Weights of a small GPT-style language model, trained from scratch on English Wikipedia: vocabulary 6798, 411M tokens.
MLP neurons of a small language model. Each row is named by its layer, matrix (gate and up: input weights) and neuron, and shows model dimensions 32-127. Each number is 128 + 32 x the weight over its row's rms, rounded and kept within 0 to 255. Numbers have three digits each. A neuron's up and down rows have the sign that makes its largest values positive.
A block is one neuron, or neurons of one layer that tend to fire together. Before each block is what it responds to, as a language model described it from the Wikipedia text at the highest values.

Responds to: Passive past participles
L3.gate18:144142085077139173159123131121149116120104157169047118132147115132137140085100197129141098141128103136135096078200166121134106110081148116082054186135187076158177117127173113112132102150100117124138095166142115123140158112076138084114157135113134153150138108131108130118126120141149169131
L3.up18:105177103108211120118162117117073111183096150172133097123085165131106129112185118136072158119119097134125140121073117114168136122070154161087134178171077135140191163152101139102103077111127146078140155134120162127084153149088121085157137148153103139131101120116103132102102208131115105159
L3.gate45:115172107123126125157125169142182124100115162083098125064148166128090090149141139205095153154091139133074163139144108106124072073202151188120071076181150148109132135109120099152143111145128133147144153142110102134099200141101084125148131147149178114161169079143112130195124185105101059136
L3.up45:064083132119130064106150127090135189157117101158122150126105097091187126111057103139125170172107177097137134141108177117093128153127135064149115102112138149052122113179101170112065113138134167060074177129114136161128091127139143092142103159159098158184172140113165138132120198129044149158
L3.gate147:076117121161124147084119088109114058136126093179129098123143119104153161073160139108136129140130134079131101162141143187155092149154100158114046120150153105196127133152151121135197135185144117133141075164181137151094184168145109110127087178110132120131150083106129096122135158127137087148
L3.up147:145146134095135173139131145115101078181099149091104123125174076152115111131076076199113122135142145104121112113150123116168129106155141100160085145100128177143167132192147139105113095115186080088126155157155127110074112056173151153105084141081127129128147086139107147131089140201121099162
L3.gate533:102129135105126118174100121119189040142102131127118099107158094117111176077099164092104091141193104128150073139164142102117100207136133134162088160124151142145086114169176130171169087188185140123168128116157122065064140081143111097094133145116155148115164119175090124150149187128110092114
L3.up533:131069173113161159108129116123123170135112135122132169112153151146194156090102076126202156164081151131134133166096126134156136131130165072111094139117173079124139125187183159153016111124167105112143139138084116164182189151143138189065117186085126107099151079152160099124145146164119182210
L3.gate725:131131152152114087115103064069153096165119062157103100111205166111111113135082122105109135106156147170122106085149103102145053088094093140087115154105153162124151136119170114181138058184108118065136170140108142102102155129090173066075147114141166121152146172096102149155139181116118089122
L3.up725:123087132112100096150112108131136079165154157125050089157097056113076107094108175157138130148162156122103161161135104108094161072094144129138085144159092112153141128118128125157198075126111120088121114145116091169159093142136102139144162105114117140180139100124148083143165130146130098116
L3.gate991:106109126167085138115052101144093096121169102164103112106170094138146156100180169146123101102156150155149152111098143116173094074129113076066092095143120177093162100199140161125164107197154171076191085166125126087134100169166160115165075177065156122111075083134091085141107199137125117120
L3.up991:176179135101094116124115135124140067108146156104092075120127174153102108140198086114107142116103153177128150106120140161097117089069121158117075082162100107129145168130100120134137134154098157099139150130173121101167134139087146132086126153129147130078090139161180084151126179150093192095
L3.gate1006:040149118098146124150123130152122112091146107074116145142136096103130160026173176195100122156102179044079171158146116101092142101120089102099151135142098120171164141148088154081140135134081182087091113132133115132092139175172158140116151114092168075158139146145174098099109180146158088119
L3.up1006:112128083122124103113135077136073134138090191160096176134132109127094072111089145185134176167142140193062128144171136095098068057082170121162160139095088083089153105062182117096099107100143123133155194164137152132125120074117165086147093126091086127174151120159127126123119179133100102159
L3.gate1023:164170196088087124121092125125170134123125130132100141075142100167109104102161143128080108161110084125100121127113151101184116098094144146105073162146155147137090077119157098125110013164135156115067110103132094090108228161102139102107102136072178133088218075146127157169122150126136058128
L3.up1023:157154129072132113142164156089169129129117121163136119164142141215078147140097111135089100107139144095081117143150101121157157063091137135122129158206188110120155161092181086171073090143156046148093115143095083107142123098126113102091089149099155138135147158161144149127087144208132115101

Responds to: Passive past participles
L4.gate66:076112117129143178106107152059118091141133105095097143126106147131097163066090106121119144172147053171123108151093140180127075067095184151113116100141214109124078051145092122098107084181146115103133103133160079096117157164113107133052116122123156154109211146106156094105143210140081168124
L4.up66:089122168135148076156134168093147148135118084177153079141095087161107148108149109136105137100109139161115154121085135151064153138157120123122135136132159120165118199096143128136140168136147132109091121152142142163115112102135141140137112144125148093134089068112134121129101103097147124175
L4.gate385:108118111100158132094127125123124168074118117122117122135142105123075125157142157104102107134096211065099112146167175115147101066187144206092067125145116127099175086167105104130097162154142171107104147078152125120160133124162161190159150100123148077193151139147117142134149141104118110088
L4.up385:112109117123096129086123092085124097138150155108139098111118186084113128054183139142166123056159094132163076118171073065146135105158118137111084153141155091185104121123098088155134160140140078150112150149138156132110165109159138105085156117134160193061156082118161196142117144118084062081
L4.gate571:155137126162162116149114169115150103069137126074082152170157099166082107133075155130137146165110135123085159107158139113113130166099140093113153138210072121110091071133128148144146108137156117188044135123176087083069112088160180115112114139080151215104147175102117099166124156109119106135
L4.up571:121158122126218183150109125127178187150140165121127182105077152132105131165162175127074098145134131090130157103180051137102165139066116104146112150141123106107199157103167085130142142118127056120104082139158123141140105154072140103087134157125150151123066071162135149161127117137115129094
L4.gate611:122119117103131122127109114116182170094173140123091171105130105125129159098224155133118142124136089155028189152137093126100110162103149082107110124175092131138113129168099113095074136177131160123152139136137150116130143124052058111202133161133156066150222101113088151092169145146129132091
L4.up611:068110064148120117113144155106124126155127156185128153155116115100143118109157092105095102122141136175157122088121106144158157130087133130091088121124107151154148099161177122133131088132135148069082154142132136068182160160087165136127153151128154115104133107150120169151202180120164110125
L4.gate671:140185149084138174117102072120190131142111135088128062128106076116191138078150089164104132137108150174122140108089167132069062107129101109101125164137131141134149138171074143072133123168169140166095095143126134162120104192095195130122039140122191132199171073105079164111156148094162163026
L4.up671:128146201198182140128131131067108136037063112116164114157179128166120139154139145170098132136212113101122118128118131128106124115147105140158090140210081166145113113160205064127160111120169133116140124128123161080045114111113118083141106125100120181116195156084135101183098153096140132139
L4.gate749:147151132112117142092130131124119068174093121134120117122132143078121160161182162101071153103131069119127143097134146149142113106103134119147121142135109099129147124131154082133138130153141114133154123175179138110154169110131119138102103133080151084053107119135069118149155100156159113081
L4.up749:129126139105072140037119136134135132143139134136089137122114034082075140091126123157110118083062121122122143132150114141201129092120146100115133124105161140137166040096158100118128138113157109130142156158123137129101178192193170132164125138125135137075164148132091117098124163161203143152
L4.gate781:105219099170208080077114155136175088158111113094159187206125066138111157158075126102091133158174180122094100141130154133161088088172138091110172154129125114072066165162070100120169150159140074148129099175117105121106101142155105148151122100161078115138113108123130076153094144172151132109
L4.up781:128132155101108153128115150093069067168098148153146115141151132069112115162114051173134140145152125163126148086080145072158150098114148112081096137105144140147139140177081138120129167120099113132148172125072168114134116133054094091089164093157097146130100116083140165140163061135142149149
L4.gate844:183099131093103133101099144175115088208176114121097110108114153078108151101159135101137145191117085137143119127093130102077161138115174123109065102162122136148087154138098152103119125146164113146064147168184109123148157131160135143111129126160148120098148097134072089157148134073109179148
L4.up844:112151096115105122144149160009108121169148091165123119141155123154101104115146191158139133178108132173126128211125166116145168075138132148134100127178160056144147120194108148104106118177128104097094136168123081171089119147116082142124051119164130161135060115097146170150090086145143071101

Responds to: Mid-word continuation pieces
L3.gate85:140092110106121089165079142160054084067130111085067148156109104113132009097139131131103074100097106164106148126131117136104157062116104082133099153136173125137179083117119120075104103166053132083087135082123151159136122105185136114117081163115170103141114148116118092130121128110125156068
L3.up85:160189200160127121156162139136088047155148116164130141148118138190150150073192114094141094105123128139152077096132141173118169072120100132122129143196090174131133224125159089141129139123162179123164140154110119158216155120167091151168037138104102107114120120149152133158152177096121152176
L3.gate343:185116117168114180093111142135092148103130123124093132139136099172111150077148081185153149147141104084089134086127144138129111148129093173153116131148220120141073118092110139094132071140093113153103145044154141084067128155181127171134065078134146124121153122125066153130162146102159123127
L3.up343:135120103148097107085139153082112112168132056082123107125208092178143191124180089150130105175155178165135060138143175128128087159189110137112118143192106153139127082147136188057158129127097158166135159133219151112073100118097096137070119077118130123176127120148114121070113089146089140098
L3.gate422:148133064082141159145093137156085120142129164104128128134138123124042108185136063121152110189131119083102099131155164093056149106134104170113158088158119142147121186148147116095112133131110112107073152127112106098050152162121161161112119131178159075091121078117076102146133182030112078198
L3.up422:176131097157098158097113137116101145114162129108132149129164095160095090136142117105134158110161136146134123116113164120097113103144162136138079118153165178154075129117083053067108114142152075128169119151094138150126143066130094134128141142155121151137147066144183152077069133096137108155
L3.gate643:071081174124117077065131091128066105127095144119122089168123111129197111122172174118159147106146110135122084118148147137109093172127059105141113144161116140170156108177123057108086089188123143137209098122088118126132162115137083130183090172096153081132205113139133125213145171113122043159
L3.up643:121111138098174099159128090148120139177125086174033068100064067089131152153165074133127142143183077169058110072145143093065100187102136142167206119035125111091167138117105142065112139164173164163159155126120097160138074090139178157160136158174131142124162123107069171172114149106136089150
L3.gate770:133076146113162155078115123069146098121175107165062117101111112106173142144214117130130135191116185106108124134130151162150101140050166129137074200092134164125106092115130115129138080137091158126089115115155158119155121147149185169191165138107118082133131101128152102171162229138055134076
L3.up770:114090148135134155163128175093157152136157098123187136120093128118130083113123102097137104090115158140158153169137162121122149104173154143144141133079175141155078164136151125113117119116129177237124164131108105122092131153174148125127157065114108179089122203161117186139131085114125112067
L3.gate828:094107212130107142118077175088136125219112124137100202146139087135135090116182139098095127120205141113075079132177121110136129144124156114160139121144149077176114118117135093123109080154124163148204115141154154123127164129066124038133115180138155129124128124088132176123101165104078121128
L3.up828:225148168122116136112087114129102132128130123124087174131119120105091111091166075151100152143131128121121102142079107102135133156120147162141090164152096174170159164112096124112105113133132160148197113126151092160091185097144119184137063113221140074123143147133123169134102157116141107187
L3.gate962:142155154179106171136090121097140141112179084164133100111141045138133181134127124146174111126178098128091091107143147066140094075117095147176150134126140149130131130116100110068110164140135131124099104076152100152205153117145178101140068105104135134164174092140144128098131155155060123142
L3.up962:108130154096105131154134076138124145131126096118125113164144163145121155105080105089141118139052178132188142066133124147094116121143079175123168105136199169187125124125170146163142135151091090136168126073131122162117092143099213140150118176141093088172132205118144157138136175145145104110
L3.gate986:108091167116104145085055172112087140138095149117098083101109111122122106055137122134077145091151101145077122096196108103127138089118098128152102164119082189181096146144136098111133118146111176088180108112154057091114133121111150127077075170060173079144140138107155090199098151085112158140
L3.up986:165082086145111098072153137116100097081204160077146100123126115095131109128132119157171099158185138157158119104111152118147147144149126107132111140096145152158135163107121088156181142120073132154118137098155098145090140100116082162158157130130112080133130158153142142142098173149111158168

Responds to: Verb pieces before complements
L6.gate488:150116197124095113082117079174136097134094206064085081120151127102110112080131143142113132119142191079077090099147089097139103130120123171063093183126152105098154172151145125092158111154168140087087151126126125126125173139151123068099081136103140114143190184109179078133151157137121171064
L6.up488:058056132135087142176114156085118125127089137131150146152181165205129079129186130124093127132136131117118140133106091094158104155074082096140124123174093146138153135086178076155116202113104129183098107192197133140128151148157159092184124199088116128157152077146094098192051156171117104127

Responds to: Verb completion after to
L3.gate30:072127092152093068094087133093115110125177097145117137121090116081146127109122083161121076110144132177134125156182126116129131104100152140197070184103130191142115138131144108165060084192128131143104136115072174115135150127092097134124088167141166164130147157104115127179117184160140104115
L3.up30:097084172120165101183099129104177121115093129113090109126102145114183139124150138135127080161195139203183109159106124090156148151139130130099091109102128137123162131109109103121102113102132048102069124159142107141171160129117148088034097192163153049151155121101137124165103116118133087137
L3.gate141:140071120107124134050098149085099093132161088204142097144143089093142108125145157109115155132123072141087137193160179148176132149069084136078101148124132136130124088096109167151128128174100105154157083137154152051103184159152188145095088185093163059081153140106075099137141153101210100187
L3.up141:101059101157154149182161118142148115072102148115120071099082132131167124140105165125125159152168132097109118228113105153159120151131091170122147130121141101108200134133105144137114075090116137134099113091147079067119121128125140100087089101098125147130115076123156118203176132139114125140
L3.gate229:198103119108103121119156134171108181118115113161151108089110112089189110105137122156096139129188160066093132119150159108141135114125142164147169159139151130112181123114110079119144107127082127100090135149151167070146119147119124147057102135153127132210139177119145179124142069111141126083
L3.up229:102141137164129133132135121098053070128097090109144126132122124113087155152121126051094148213104094118102111151108111089164140199104124132112089139155082162115145075061176192160124051105135114168084130133174098081128124046136116167100152134195150086110125171117141133120127118132202120194
L3.gate408:164131175112128130116098131161144123107126083115082116101072116114131140159186117178137172123123088168124116164125149111137134105095173155108140122103114162115173078085170098111124091165131168180061126061146083116073140074103108135111108140131143117118142123128119109156083196134121083122
L3.up408:159115172107158144122143141070141163100108125107106116171105126178106106154095091145122097162190126099142157129097039149176113092082156145147061093169180109128174154092141106179112127094152086085139154069141104108135095144081129074120092106107117111114177087124125168162129103106104091131
L3.gate663:132131098184110129098133152088168131105074122154156112188171142135072118125121137110056122100114129165082123091116167150148068106120141136084134105156160106086136088096133105128133083121104095159217078129165107100117112160119112118126158127171086089097098086126111106146109091053147108134
L3.up663:076138098190143164133146095098093110109189147153128126100136156104135079121147128099093133141142138128086094102106050122202120141101125144087086124143151116156129153182105172133123157066171141138112148090163134192135137125197161103129139131103149134134136093127137128172107156145134123116
L3.gate697:105117175119075148133135107120188123131118140183111153158102110221129113103141099123134125131187088143072095158131149118165044112132162105180083118123165106094120085096163121186117111168159147132084088094181125141156135113182117126128093111092147122162169127141086135194142134144090147119
L3.up697:187131137074107125083140148119112149139154132158107131080141063087139154110125169184145144152128144128107156110134163182162169132150132143093201136119118177135111163099193097128052160125112154158169131072097128103137093136135120114148087137168115130146100158099174087173107171090165146120
L3.gate814:101071165122111111117114142109155136090135123138043141109142108122166132089128154128126138120160145122143125175148172107120048141119143138117153118094153127150104116118128072125117091147108143125099148125101165112133146119093159101063102148134158080139195097125119123166106170146098093140
L3.up814:093125139142164153191113207081147127098091082139093077077127123070154171150067139055122108200096146128121195104121130151132158133158118146129123096113165174113155086142130141163111089109139147101064147076116124112103118119092115147085053141133108095119122101124137095135106233104142097158
L3.gate932:086075154119063078085103122112124095103098128109088126099091065096137161085139105161134112148121198132148120188078152111155149108108116168113078130136106128141100094075144124085137114155069123087084110135146098102119204113135081045115095191122168112158185090137108063160118105141128083133
L3.up932:083114132084148134093134142151154139147118128097102174136147079128098146133172157129100100156101150151097203191072121139135129136135144099107150145097127139099062103114163156109100126132159104110145209112130124125131126151108161101094110187159128050060158179095168139143170147159161099100

Responds to: Action verb endings
L6.gate44:131183107075111154082088163093166132132136103112103167168143059125156140063120161102104102154160089168092152131121153106164125081102182163109092103104182176162083069120153064173118113196174110105078105102130161073109150166108157167066057162141163097066148147143168140140108181127141147149
L6.up44:110108140147168130124155155197082118136157093158082172090147125121155130124103172103112089105188124121097180162098119124097095143143114158158131155117115087073084130142084119124101127119111168081115142113162176158097159050099201110090183153120135099162134106132107078202130130098131093101

Responds to: Completed transitive verbs
L4.gate103:137189149071038145123137147187080113114115141116058134093106075117140084083134088158125164140184111104089109104123175178121132092114083102154096126108140161132139116142154150146106074141073134133137103077129161127170144139178127159142093135110124118105158097146152119103136206075121104175
L4.up103:187110159093134073114130119128135120076180129152148135139163048111129094155133155150135091136123078132151139133187180149124092153144114130139094151131139140147127152122174124100097120106136148140182140151114143095150120105136121138084152163164092089168142159144085153082115182156158158193
L4.gate310:139056176104114149092107139133163166132131086139113078166158127067139150160067175150095104198130125122107102139131156104175126136118116117062146192178135143103128100153112100151144113185125210166142099115123095076133090113180160095083092239134167115150159088138131129150064160153118095137
L4.up310:116114154133098111097125064113150136181167080180105136089140143119140153121070157144151116130125072102066145167115125082173079091092165116081161137057148134142096102043141110164078141130113104146064115129149091079096168125155173140135138089118106098100093141150130180136094130133190151088
L4.gate345:128109129127121137171131119095179134114108143169107126091099122220094141132199180096086068104138170161088080127151136106111095164096112092133108111153131095114146088117122117113092150131127187157099127109191122111150137093149156128138142140141154104133151108153097160163152129106094114095
L4.up345:182119145089145188114108167145159133065170190089104131127188126162081057101147139136185114110121123092098106152123119136144103090140157097141082180140156158146052159164121060150135122164137131097156157128170140079047128146099163102081110152105143106124154167119154172140148132145133116165
L4.gate401:167082135086081122126131085081140131145123130171084099103095132192157120105145144130158107094152126157107075149108144106147086113142156149090053146196163091134076059139141106166137085178117188120130112116179090091184200084139174162114171143094180100096163126141108166186120150097082143132
L4.up401:144104167078127154132124120133085107091124211170103151109107138186124093089193129135125118107164164126122124105104099087109142142101181135088101097131150097185125127166145064121113117115164086109118197146150090180133137093128143091075156085173118138144165141182091124108140140151104142165
L4.gate537:104108161125126164143121129110141127140137225197097146167082150180091118075173142131142135139133130127115118143128136109144110153093167132106071155172134119106150105114121115152102126156151125149099142159168093121122202104112127155096156124088176101144189152129102180180122115131119100133
L4.up537:091136130169110127112114149096147167159150113162144134104091088106123150110116075104092161148136167131121149167124123115117092175135149128184059121117115097140102143088090084111107143136113043130089197075136170103136173130101120142142094112132139178185197122115084159117165202103164127132
L4.gate968:119133148118094125150125200133166131158041188171083119134143056158157107149151125142100121144090102169106135157125139122159097099131134179106040096188177120146133119159145104148080099159138127181106129123167108110112163148131104126099136139144140103114173128132147101159139179149095060135
L4.up968:088058127194104169087133119133081125166085119211127139145112125084086126106063072138061151086118138126141140093128161156139147140116143124142147137081173152089125102169198128104102112123131154084132137088091191085090093162122153130170071162140109084079119204092149157088154157117133118113
L4.gate969:158135104075098158110117141153111126082123153178106118062155132131109122121094162151076138148151143196093147131173124119121111104075146168123115112135176090133093107157158083152134100181129169113094145108101086082089159131123123120108053104149150108169129141120166123217112181219082128131
L4.up969:051156111182151121123155107177115146127106117129073112114130101103143142125100107087132112177132087125130213154099100129121061163101108097154093121073084179146167078110145109193177116164150103133080145157141154164118127155099131087155138138158152086130196063140153165177140166083138108120
L4.gate988:121159151151109098108113174127122091124093097136090067100120084088150112085144153127115121131137153046100071137169179135158106098148122149131164111117137141179129064077138076149120095142108209142138023101158145114108152135148132122109115139064140146164150093141152138182076139170127121115
L4.up988:127120140112104123095125087130137074111108165172033079203119140169123137152091194127114162158124124102034135133106159116137140185126209092123000166090171051151119130132104089145132092151155125150120095129141102090124158098097162071122084102139113116139097127176167171172130122171086124149

Responds to: Language slot, participle endings
L6.gate853:143138168075159115181123087181131101068075124155127096098163122185126147147156125083111185058089075129200168111192128090171129085107117139131148181166097135104140142146184115108127088166139091094134147098117157138148158124125158183125149124092162148138115154118109153173124157142118151157
L6.up853:159153077081159125132120094148114084116189141141127134161154127130090099156129150125107120170139108124141097189071130097109135130088126177146143094137092093113143120124133149217157123132157141144105131158152107133177062127137158133170089129104133120152135079140133085175162090154104176142